config = dict(
    n_head=8,
    n_kv_head=1,
    norm_eps=1e-05,
    rope_base=10000.0,
    rope_fraction=1.0,
    init='normal',
    init_std_o=0.0177,
    warmup_steps=200,
    doc_mask=True,
)
MLP neurons of a small language model. Each row is named by its layer, matrix (gate and up: input weights; down: output weights) and neuron, and shows model dimensions 128-319. Each number is 128 + 32 x the weight over its row's rms, rounded and kept within 0 to 255. Numbers have three digits each. A neuron's up and down rows have the sign that makes its largest values positive.
After each neuron's rows, "fires in" lists the words (lower case) most often at its 100 highest values on Wikipedia text that the model never trained on. A number after a token or word is its count.

L3.gate51:114095163128145118123149100210110157224136096104105107095079114103132098165136107136127105130145166088118085124164121167109123139098183056137143160096114134111100021110091140138140105150131071129132162105143112130113135158132103102189138084159150095090138134120116121093133106129138121172138126125148133089112052141105147106101131170106166128149103124154077133145104153158088137085149116117198130165177092149119155143072094060109149156150129107073122168164124145106151116100169149089148109125065132150127102196151112127138187087156126138149152072089153085130102117077131075103
L3.up51:138233117105157160162128090135109180108158069084041167177134186110149120196096128165123075092148113098166156144077125203119118143098154162141166139122138132170152143123117139158162153144123113081139160105151090196138152118145141125200177151102117136117145115115127137127145177133115093111130113156114133143128131144145180122146142157111131053112157132089141134172104127188051094123063174152161172167078168111099163118100086099141179120158162137104135127133067100154120144103157150122131172141075111134143103117208087095178133137182111110148104111114152112113160151171116133098
L3.down51:103081150072152111118137114143150135135123144109131168125144067113163195173160196095104135123090140151187094072095170161099171136153128164124169096191111152078148162096165111092157092063113102073123137140090137172101152147141149138109136107134109097125114124160097143108110167148101163099092114164061043096078102131109142102066112162118178121131148170138098128116141132077105118118146144088158072131164112117147155095140021109052120150128162051148140110168142144101101143141160111171053060124133109107100118086167122087150132128084138130081046105146110115108126097126105119142
fires in: "by" 44, "own" 12

L3.gate403:150084110092171114095070152085173135120125121048152153080121101065137132094137150141142148100117090141170086103111122114161154112140211139085149103124139141077149131112168203145122180131135126133088110138154130179202154138171096110167137150095129085149105112066113120129122203114105135147125102104101093082129163120132119117089130154120158164123074123109114187102101146120173200122090147145107164164138131187095124096127137185116159092115099154130157140174143153130155151066103172109042147162118145153114103102135080149161158090157134172088179157123150166118141129173096129129
L3.up403:132183146119119156162140097093127120059094153107080085140153075141166120128098129154106095191125168108152113111119141075112147139170147079090143116115179127093064147147177099157073088088181100157095095070125086162121173139117156121136149127086145204117133122131147117048188112145138112091160109126048176142105085160124157086160149127115163189109172126081149153089138210151101111145131142133061154162214152143077126105138113139154133159114094140115130116125101087150155184123144134110140151135080155083090140125111102140140110154123095148156144149085154134117153104132118090154
L3.down403:094101119138134174154154143118145098117118152158109090084219117153106147181110141133085144159164136139102063082143118177118093147114117131159172129135098163145107165130125136130197110131189084114094152140128126177081182112156179130198081157079106128091106169140140094081233152143125103162191130138104125112086136093075122198120121125121125143090128072103163112075082164177092081143163094094078105133114170126144089126100119142184100119146098106105108080156062084154129129091132158098134123097096106091150135128131173118156120097144120152128144147085092110091178170151104084107
fires in: "on" 33, "for" 22, "signed" 8, "tells" 5

L3.gate651:150123195190176157148169147069136060122078158105116115134088141111084102134129122072163177168106152172115141097075111139105127137106135165120137073176215098161119146104129165164118112113119096158140124095158132137108136102198095072099121087082125154108101107078121126159122166134147157138195080090023118114098124137132106085099221092118085141140111168051107122089184087160161075180235172156143129168155144103146138174144142111084153168108169076126107136156128146137129143119156197169102151102115102185109102180109154116103120142094107092169127128144171128082107132189120120124
L3.up651:163113122162113101120135084120123130124098137137140156091096106125114160083173134155164165141117120156157161122100134111142141220158119173138167099220019130149147103109112147154153187159110147163082136113099135152114157152214102101180153093124158133146115068100069103239134095150127131188149090108095223148120128150115085157128149124142145083181068116147095171110171084130081165159087147124097126155176138118134163069126172136134139128099148086116137081103126061201135130136099149087135155124118129113125122183156113139146121127093143081126112139125174141092130128098061062083
L3.down651:111140099109109105082102195130122141092147091099136098103167092179085121168202076148115146119126063097105092106109144104098141109145099152142123122111158105164160123073119186057142169133115146146166119095161101112174163093136119102155119121129145149086100120111127070095091123168159129144141130086111098129109119136120044117078114155148137144137126085160127164104080163149106152093100159100177131135181139172127149132054115135103101110080170127157106160139118166134079101135144083114118135119096150127177071060087147100111112198155076167129127097170094171140141106129099194105
fires in: "i" 18, "we" 13, "to" 13, "you" 6, "weichel" 6

L3.gate1683:110111125107068089155144158198185124150146171080139110127118098136094131095136126169096092096133141116172142171079074205133153097159134115131133144118106154177150092163127190135157128116086109163078123127145089049124105144050156157149131134147141165197152123085130084144128148167114109093052154112123159140133105137174181130134137107130147145173105087087112155112114129109126134114114112072133082099141113156103123144212124085124159083045146080099169151122133120104104174113087112100148139176119085122133075161070128103161154143191087058151078157136102129102120166147126141151
L3.up1683:125148106073156122158183138165186148102121159101179097150149118136065085125172146180127148144157128110161187155109083186124149136141150113137178096123164127152153105155109140099120167137182139194108102185133112065105146148092157134145157115148151149125148135111074186111132138121086133107145107121146158139114065118207119133106108174184137142108125083138158131136085111149141133086115124083166111166136080187111121104161110106098136130104163136087157144166092121117084170105112087111127143121115180162160141195136153037162148160222150121117109106119152120093122131155111135136
L3.down1683:121123167128164108135126157098103105113133138111117174153066068167105124156127120200113080124110143094213096124118122109180061106180074084107111122150057108111120166131084132108080154149122122069157076143136087109214094116100121167220166094054096121176160107155170130138161087134132103105093183151156098097119185157107145116099117083111096137133107131059123128112120114136144157134084075104143124091127218162178123122168134096136113158125132150154150136110133147081041124122097139150136120143143112185112108141155118140145175093162106089132130180105150089108046181157133129143
fires in: "of" 12, "few" 11, "both" 9, "all" 8, "eleven" 6, "five" 5

L3.gate1168:099139121140153107160144124143154145134167129133137146126146200101133079145112147156139138129175117140194118146156164098140120123159101136131105129136094118091134127106149124154152156113124102077120112107173173134136075064089095099199154097114138131145172120095191096147116150132174108122136115134110085110117154159190124111111165149142130141103066127110114150111093180082128207108153169040103106150031072148138108074097133081103181088132078108228143157123188153117141207152083102102249166107152112185118095080137135181075120107141109109087110071125131086166110131107114168136
L3.up1168:143139126135127152147030140090153085090159109122126128084126112148046084185113140207125136186195188045116141120110120128092153113114083086197117132196126089130138134109120135057153103098049097105106164141185162136098110156128148107108140152134126178103122150121115143110156085145143162121073152093150133150083086154174200105132102103081178104117112185204124122130123160130117123158120065088080139090151181148109122066134144117093141167147080083090120088159131157165129168141114132136153069109107170127121126228132134147129064073135164117146153070097089129185124147104115133164
L3.down1168:163149154118112106117076115080150160114144131181159129172165114151152062141069142149177066129125110158164056103143125124160128191141099173172134122157194101145128117190098191079142098094139096143150126157137227115163149133085128099000138198151101120105114102101134155112106119161086121174163184144171184116126161152123061161090146113143134177130165145178143090173135123106113044137101060139097154125068157147125058131125159099094162136144143109129192071169146085180160114118121180119128088147122139174203145123086151160145113064151098131161062181192080195134140130214110092112
fires in: "that" 80, "which" 16

L3.gate500:118079125092112070084121104150105109114124147118147151163118120136122095117126081157116174148145083196163148124049117114133143123138206073137116123080172096183149106134174118159168124148109109121152077172139130115107173128117137114174094184117149164157152121152169120085114095109108125101171185117114149159115141118132158057149128122083118140108225077108142149114161113114143146095129105151152104115139108179134151091182054175166115158158181113126155140130130088159147157064158122126091105144118153159062158110132140098117092090136136111114119148176114108153047147121153091140
L3.up500:053159142173149120146157159134126152130110179096173141136119180104137122106178128132138110114136171150156086129157133159138104160088130140098189174140158154110120141150175135069064134118134135108147148148091141168132097126139140153153086115130173143113111112090121098159115179200121151166126152115131132150088133194171097163171139092135124154062220080129098177133152100152139128063096170054134133096154138166121117104119164205145149128215112135158113126146114148121096116177063089174111205097154127131160139155093144117202157152132165100091168143117132127141089193116100120129
L3.down500:101123110189125110175097149121131155082115148115146153099065143132139107127125138109162093176113123083132128136154093137170136135139090090113112099153147134125091111122155052068141137206194129132158074155136096101125174098194123108100110116071128119154130098093125127096186131116137103132122131130129123156166176051166107175139122148168134140143165135188187139139130174099099057105136149135134090091102166174156157141147137136124190120095115113190192131127100153136134064116117135100091120125139137094120151100136140144132148189130109110092143125097125125143140142139255153151
fires in: "of" 78

L3.gate1865:164111111122137078114105159127061134171143000146115171141130110087122116135138115080178098137168116150150125160105143068084081171122092132118065112084153160132179145148135135117149121144126173059124130091185097132072148160147098113181130142159128122156084127093106182119159112108151117127099115145125133169079131115087155156139125170143140077133068081182117166149240081100197135127048172151133185123117032103131079177108169185122129077170162165159080110132136108158144128097116125116103113124120154097082115180147142092095130113066129186109108106114152122135143158135074145055
L3.up1865:106104163073131195121124127155122136122151081129144110167156145086136043117194121096098154211097116162151147136163148146101092140138128125120108116147087136106126074150159090112100129122139116117148162166167164156139118074159106138167112154158126085111102151138087124084155085125116108053104122078120146115146092084112112105141108140218160153128090122126150190111160141140073147096131102171178100169124164064164128117147107210066142163120136077160140127172164124097111128063145119141085114053125146079095104120052056155145166159126151131123175060117184145101098134131100172109
L3.down1865:132157161146147099093158117133120122148145106121105159154144120145138115148115162063109156176134126163093102115122113105089144136096080139115095127145103132148164145167168129134133159130125061088125131139136132113052191087142078126173159098121127156114177125120163128121107164088099098147170137144117149124119140147121144148125140124124126086161183166151124093129162133085066085130145138151132149154115138157161141175141186151080176123188099045164161148170129076108161138123127094121162090189112095061149133131073148088108058135176146152072161188099118109150090146103123122157
fires in: "at" 15, "with" 14, "season" 13, "by" 12, "aop" 4

L3.gate1681:162124125160136120140144097097109168182070136139166098153172132158172141173028162156170127120117136114115090167107200188110142149155157129072142113177122123109131158131148141140194149135128119120131163096134143128172106140146109168153116116159149144092226121121144167142147079074147118114144139105118157157181068084121091121152101153073123122100115170123148092135166150079107140158110165163149131102109102141128071151118078150169023130097112121124130087063094139088089114118138124109134145191158110138128092169095107111140101139091074104154121108107099135163166175113040103145
L3.up1681:139121130163178117118159145159185125190142181127163080141092080135050111125082118174130162142086139167102122145112137164117143151138201102111115117148115144080103150124144155122134077134161165095158128112102176132151122083136167103132126138154124140112126141139163054119144097157114140104093139158095176152149085094164034071159138137124160185159176088160070095104136143149126219146133152184146066101133098115160145124109109161132089125149083163126117108104147137167098108123088087168126143144133099136108144122119103096157178156141154066158142122083102133145127120129119121147
L3.down1681:168182123138197149057131143130116140207118107151163143071183160125091093046145140138080100143129159121119170099129133139074075182124096052099140125132075150077101123114094140108136067151104111164107083089237125089104145099152101147151212109150160079119159138086088092173149125182142124142121150099055127140137127155135146177132161138173126169164043155136126124107140123087138143047153125173120083115097151114058120095112122106111163107168097121087108111111128112148213129160133071101124046110127115161128100121068132204139159155122074095118122170125151157144107072119155081178
fires in: "in" 35, "omega" 7, "amendment" 7, "of" 5, "june" 4

L3.gate1524:134150107129040107186147147139113088105164192142142137108115112132173116129214097120153099159118140089164113135148120163170111096124081187112147182153095107104088161127097110135159135123159140161077141198136176160129117204130158095134153124154162130176117079122165106150097055071121083116096067085119114124132211148145071129071111140186109134088081126120105115126182121200101144125089138148187111129095104170150137114144086104176167091151119153121155090081139135159099189098149131083187177142180106142174130178100162132160088149087143137094154142126160122079145149088160068109
L3.up1524:148112074123158026140123166166198134105171134091146085192149131104139095083107167121148037124180147151113187113117134136177106152109082187152103126144134179177131129152082136115079184141156073089142091150174147169112138135130169119141191137123159131120079173118179121116113137120083101124153144102106156164099153090140152129056120174125141188111134075106122209236098132102140130100117179112142144166165164144084186149108078142194198110130098117178129159095084091153089176138109071124104140153146162152138132123090124129159149109135157100177139119169191163151076097164196048169
L3.down1524:108133135135107103145110138102088099146083118146110134125139124110125143171150096111182092138124127132129125140106087135087086107101095105084191128134119077164111095119125155125127163104164174133141064120139057126139143145127100132075188124138143117149081105102150133077128135105131214146080081168135161108174140151131096107109138067151118100118108105139105139110158158123128129091094099155176141160135145218138091155082136116188116119103152171130075129168134165168054180122110121164183127153171106062085137149147120114122102075156075134113147145162139086126148162123153150104
fires in: "of" 64, "goals" 6, "gf" 5